python train.py --vocab_size=1024 --hidden_act="swiglu" --norm="rmsnorm" --norm_place="pre" --norm_eps=1e-06 --tie_word_embeddings=true --init_std_qkv=0.0235 --init_std_down=0.00214 --lr_head=0.00524 --final_lr_fraction=0.03
MLP neurons of a small language model. Each row is named by its layer, matrix (gate and up: input weights) and neuron, and shows model dimensions 160-255. Each number is 500 + 25 x the weight over its row's rms, rounded and kept within 0 to 999. Numbers have three digits each. A neuron's up and down rows have the sign that makes its largest values positive.
After each neuron's rows, "fires in" lists the words (lower case) most often at its 100 highest values on Wikipedia text that the model never trained on.

L7.gate861:440493518482493508493537441511504482509482473525513458494507492491528502500508490506480483499484507530480470474505482523523469514459505494461490510501535498519521544467461527476495509496523509460504496494497513558464465462515522495501520469495445506495496558461521493518456524474532512468
L7.up861:489455480488522488456543473539508529541495493522494500527473479516502483495480479515534488523472554520505486506520524496523509507515491492488508457525564505517517505455491482513509521503506464502480483493520483551512512503490538511538472511492496497466481472502492489518510497458495507442
fires in: "would", "not", "may", "they", "will", "you"

L2.gate248:468534498495467508471480472526510541478485497511475488534519505505433520458497512492500497530495503518483479491497457524506520545473501481506489492472521425510486517518496496488520485478509533514545500497491459453497504495495533499503480495523489536461502524500466458515451483530482566531
L2.up248:519497540548465477519532464465491486482482491485460524492503516481539509535475519496502503465503506453473504523478509489490530458485495529499512480480525482551478497482464517450484528487502512490462526572471509512506436521512497480448510520417500486491502488461474491493483511529534484501
fires in: "its", "new", "held", "their", "built", "building"

L2.gate256:511497523493492525514482482500478503483470465509498489510522488492512451476531528500509454471504484494472444512499509500506565509475458519530525496505493470514507499529532514514500514458540521558523522509486501527510476534450532453524500497470533501451521515480506490475477486476533525505
L2.up256:503477485485492479512508461480451496475475508470474505516516499536483485489473498504503481430483511520478441548504478520511495482487513503516523498510513505532509537537501493504502509473556475515514511500481494516484524497506515513507529502463513488489529482508500492522496486515502546498
fires in: "new", "its"

L2.gate343:503512511507495485549532513493482474542497466453497486510527565479538495526523483460525454491481514507492546501518487526474508464515509519477504537489534456487516477483498506537468473519507540424492498506504575523520467535477489499506487478526509500537544461530486510525519487527499479528
L2.up343:496488525510512487516508527492493482522461495499526516544501561467509471511540461488500415512489511515513510482532467521479513473496489522509520528494511455516497527482483514563473446545487551443497483537495521551508455496502487516507493461514509530502550479504488490529509477490488504531
fires in: "it", "australia", "australian", "austin"

L2.gate349:499430457526516505476492465508484508505499537527479537493533482501532478456477529521503476553468448505501519517533497469480544530523427512471506527527491495484479494493511528473490538487514461550495521481489482463465503494518517519509528462440489475491475472477517533517481511509485517537
L2.up349:493478496492535501536503510481492489485535482525473525477564512556503487530456482508515545494521534538483497423493506529470486466530506534514502527469470528544519465494496569494475505490506468550467502524533498501501473475497488518474498493527540532525472512476527520472491524496496513509
fires in: "this", "group", "thomas", "groups", "those"

L11.gate1006:496510493493477515483506503496503551548523528511547492503507536507494484537516477500510520427564522534478502549473478503505460510509514530509512535509530523449474495478506458485482505472494486520503544460506495506460471496500461532521497485507523496503488442495474498498511495499494463522
L11.up1006:492437518524495508531518497536491491460539489508530505507523465546517495501511522504476507512484493480493489521542479514479500505496526522454523543496495499486462514470521501513530540494481536486476477513556479546497529467506510472470502481523560503503562469465518501476529450501551488498
fires in: "on", "in", "for", "by", "with"

L2.gate192:509516489552485453531533472505506514520543474504532539449483494494531504526505491498458522462489525531467483476496493488497470518482518515497500498548472478472461512471488533470510507479488469517521498456521509555497510506498515495472495506490525503457490492500484489484508434495523472467
L2.up192:469546526513486447479532500506560505524525525492505529454487509479519507528509496504481502528457575526503459488476479500491506483476515504515460486546474473476466507469511516476530479494512534462539513492513469516503510514520502479485467501498509503465481485516501474510495443480516445490
fires in: "was", "were"

L5.gate88:503547480505502482517498501500487492469481446548482497537511524479483515467525530517504505495528529530521460506497488483542481527526520504514505499454468479527509536498493470510514536507519453499532465468541526512523482473501536521489467461532544514496483509520504505513522529506471527500
L5.up88:509504467502458491516457486494550523470506487491510472524536521489494503468495508514534512478497501529591499486489486490482482568534490500501464523467503482570510562515503500485478548493507444475517489505514476540519490478515501550494467505532499467529519512527476503547494538503495528500
fires in: "early", "military", "primary", "mary", "study"

L2.gate597:500487533524504500529503487492456475547487493487544478545497496481525446482507544503514472502528482509482504484536517529499510478487510519522511463525514507520501547521512482528512519485527480475515514552479456498482504499471508468520549492466499489519558486485488505534461517521502506538
L2.up597:491541509503538486520502500497436562503495472455495511490523484502454525503508506504471495458488512491496464508509489518521493503487510485497580517500508494502513465480510523528535453467487517527513533483502505469514510497487483488525493503488538519506522531490460452472491496540507531483
fires in: "new", "following"

L5.gate565:499518486468509484467518493505540488519495489512530459538489502485492497536517486476492507484508526492546474522443491484465496527476500500472451507512519497514491489525496522433535566502513494521513515474505505475487549484487465495533490532503535462483473508572450531507504521479477478503
L5.up565:498510492479476452475519447477493510506521517515493511498457500499502487532504510500464463497470507511543487493462502438486478502462526489472499520476541521460505507531492468467514528489504476532475522543486509507527495532477500484459535489528480486462488503500477494523474534498534519459
fires in: "when", "although", "as", "while", "thought", "one"

L6.gate186:504458520475516489496479542459516485534500492495463523482488506488586550535512498449524472523496515495514545526537507536527467497512475494501485500505501437493496453562501515498501516473506533475533536498519500533523502522473487508516477479469508529482462535461489483480520464477483494495
L6.up186:525485504520500479489480495477466523522508478473484537512525517493518517506504481481470526491541485506497485517481522525477459506494519507490503513523502507472501477544466536481540507527512569466528467526484505518527501520488470542516528523512463513506504480526476524512508503502490513488
fires in: "season", "following", "campaign", "followed"

L2.gate358:528535486503538519536524473502470529504507521502512484480526526484526506519520485469519531426500498513514496512489481460515494471508488474540528526483514487480471533524540454536483457466493548531493523502500507496509548540513452486521532476484503495483481482494500541516512523478500494492
L2.up358:554521473498533492483502484540477550526495545474483481501538519490525528481506490451504512477508508516503451478475470478523503480499490516535510496472512530488467541476529490545496459480497546517494518536485530541514530530504503483537563496509479445503520498504486491503509506506492449527
fires in: "new", "australia", "australian", "austin"

L2.gate39:482484471480501535464482477463476526532505487470521506526505485487477521469488543520492492487485489479556490525448518436489486530485500525489508548444491517505519510468526508505496479458499470496521519493526464480503528479496475475518481490518501468490476480465485513512520504481468488457
L2.up39:480491467469495516486475481436488500526497507486541511516528492514489529490491522482490490498485492465570470517456472461457503535482507469517484510443495487492494481459470513506502498472494459539525521501490496483505523473505494478526505466517470484452507482491528520498492491454516493466
fires in: "but", "although", "robert", "thought"

L2.gate146:485512502523529470435564450546519535446519460514513518436507502500512451555496514551486529534509501475494538529522465480532490464451510484517512483497514520510534517494485554469509519456481496516513494489501521480541506503503528458464509498540509468476507463490473472499477512541509473493
L2.up146:508487507525510493449583466513545540450513451507533502445503496486520447582490496552487509543523522466499534549536489489535516458473509498491491464487513516503531503475477541483532493460490502508504503511509520480557478504486517442474507496558517486466532485491479471495503530539520476505
fires in: "was", "been"

L2.gate866:507511518486524472513498493454486476502495488454557482488565507541521505533496477496469481493483491497492489499479497492490506464534524515521522479521510480477506523501532490538470502466479554486504479503536521535527451527494506519512517493503501494465501463504467535538490460499471507487
L2.up866:519512466492507468515481496461477510485486487438547479500557494518525511525517499508483519490480515506494491507463485501493499461513531493520526483498521490504518509485519477522478489489462529491527471500545516546525477498464504514509528474504534499450492464495488540543490453518469535501
fires in: "english", "new", "england", "australia", "australian", "austin"

L5.gate958:477565493475454504475505470521487549530480522493522492514551483514512521464483498497477477463500503513481487487508459514526491461504506518500521497508513486475475472499530472541515488454564539514503504527526524529514505520436485496506502523460524491477511511508471516516540495491531532500
L5.up958:486545526504516470533481452498478501466452507472503497462524476493468481461480499534483456491525510515492489503476493523511496510524520500513543525550525467474461500467520485521503467535563533490533480507476499510508493549468514500498530502484499478457468516487500462489460501526500513523
fires in: "new", "english"

L7.gate21:510506502466459468465461504497517451504512495475509491491494528487485499501509505483456517455514474452497497517465493512489543500486490556510470550450512509531465505492479470464514515499508473487510501518513519510553495517533503482508522489515496488505456485457536508533503490526464498526
L7.up21:497512490516484446469476528522513498486513503486470508495499447474547503462487500508513482519487532509513491480485501513502481526530482500526433504497504468517541536484513539476507517506486522513523510475505466519511496515484525495519535513526485467514533536499475507499490496524476528515
fires in: "military", "power", "minister", "secretary", "business", "mary"

L11.gate780:500477527493492499517490508468540471557475521539474482499524506537455465503521487491510532499478520499474519504514474507475491525468470489484536497505487519522483504474492475589470477518516534505500532461482513504470465496508513535483476499510513509526501499518484510557485516515513479520
L11.up780:481492509454479516503515486477470465476488482504497452513473538510444450495517483491491500512516511536475445473523450489474523507470513472501504529475480514530495496502563492498565533458505513475488476494470518507529518504524494531496490534508483514468502482508474496466546511565543505486
fires in: "born", "with", "wrote", "from", "by", "starring"

L2.gate406:508499461490552500489491439487452491548503519495542499523538503497532483512511467504516496487467510563511462482496524501525507496478502516514509544502526476508490514504518513471501521462550533525484527531501509495553503499489429495520496478490534501478522502490501485501494496494488531508
L2.up406:495492486496541499527483500462437512530510466466533521525543516439544483534535495499514483480483468569525465485514534513493496481555504506537544516503496482500502526524541480452507488479556502508533518496487516504481525501498488480532504487494537521477532513517493472479473502504509524521
fires in: "new", "australia", "australian", "about", "austin"

L2.gate49:501492517488527531489501492502491517509502500487505491478537494513506478538450530470512459473506502543459454517495518524501521518493514522496510484549522519501499503448523530473532472469519514502522464508487510528471461535496486510482517538487484483528569488515514522498508531530463505516
L2.up49:503478513503528527482523484495480535524508499470491502457525498497491480529445503484524472480498518515464465512494527526508526550484517517498504473557519518512483501449513528490536491475527505499525475494493484506479476553490489493481512541489489472528579505514520525490494523525449521533
fires in: "new", "review", "view", "lewis", "few", "lubniewice"

L2.gate209:507534484516494482485510479458483497511441490496554460500519498478533509538525497485513499508550504536494532525477480494529529517513475477512488489533512489510526490532524487508454490476500561491488481510515532498505509488452466517468543522495492517465489463450529494510467456529522514504
L2.up209:493495518486481504459510445475517484515494470496545494518520520492531523478513511485509491493487481521482494511462481544495526525485510524498461499508536528515521503524524524483503489459449528450520433494567526515452505499493460497474538547527519491458518520490481510515505477529504538553
fires in: "united", "english", "england", "man", "managing"

L6.gate660:479472475517477508508500494513521502536534471493490514492485524549522545490485489498495542474478546511503515467487445489514531499474497515493478469494486459500492467501477494509530513486494519484480508494508501556528483472483529464531510496508494492515511507458487489507510526454513519498
L6.up660:505511564480519522479495463530486473542490520538466467502485516460516514491491487464490477473445519525471497494505482512484478483483511510498461531504516534504531465458463532485537480494485511516521488526514531472503537538457472493478545485501517500529513528488505506493487458513501465491
fires in: "they", "would", "its", "their"

L11.gate571:490502505519508471492476512522573537490465463468487480534555480520541504496500531473523446516530495498518503533516503507487520485471480495514471503507506527489527535515465507450471499454497492489499516503450492502467517489501511501463499513494502516463500480483488493527526531501521531523
L11.up571:484482527482531532527513460505506517533457517483504531497487513489526545482511507452489522509515513500444556513520511494455516524471496509481493516491488492477529490501507471498473517491464535484499516459456498503483496501545526467503500499502503485488498532506498506485543517462551498495
fires in: "at", "atlantic", "atrian"

L7.gate182:443466497521535521478534470482484507549538485513473515519507478456477483550500520448513484494527526483479534480455504471459510513565495511509518508493494549541502502547481512504453526489476509464489481517516480483509519438558500463501496497496476570484474526496506555471477520513488488500
L7.up182:513508508547508522486507529463479539512517518486531467518548503464532471458529524551522474516510505482506547498552532515516508472507491469508470510505512532492501458524496495580476453515478517501468468543468513506484505472499505520512521521518508566506531500511520527548497484523497493525
fires in: "than", "three", "very", "through", "those", "hannah"

L5.gate486:509538474533510543501530475521501544493493528490483542486547502456488533505550535533436530505505478534490536515538482515460517519496461490476480499548480535476535522503531500461541493486493520488489506501504475554505476539492492499509501541512560499477475535517472496494502473459514453461
L5.up486:537506499513463499454535493513499541500519471498456477443454515493504441537440452441471491458502520512489513525501537479518502516524490481530477543499480506531552513469503490491483502499469495477481525479507484508505546540518501451482490486515520493470495472495447545451492454538486509526
fires in: "was", "were", "be"

L5.gate619:466541507480526499483475493519547523491520534488462492524530454482460489475545495447526489520499486506525501501476482466463491488490505517521505509486521529516556480516495485475538542477532509491509492534464514507479469488488502489493496538521473443480509474498533476553515527507545542414
L5.up619:509528479487534475499519536494492474468519465495496519517473547473539477517528514514509488511500568533514547505505456491483477481477496455500493521493480459478538497483510522518515450509486544477500518524500513532533497510498510494495467504521521479478520482505522500498494522503498501508
fires in: "at"

L2.gate231:488480496508530497504461513511550483525533546555486524514498481513456496480492504460537478546458456491493536509532499552449537495501515536493523500511492539495501471514524534486461498496498488538470485521493493517485478457472467527481493509513489544511473477485487484518508486444521462488
L2.up231:481442458513503529526451511482522501477513544523495478496513515479451512500527496463521502491489449467509536498527521523467525456510497499467499485529496475482497474510508542487500504505491514523466442526483532505504477459483479540493521526536486507516492437490470507525490513466505502465
fires in: "this", "thomas", "than", "those", "through"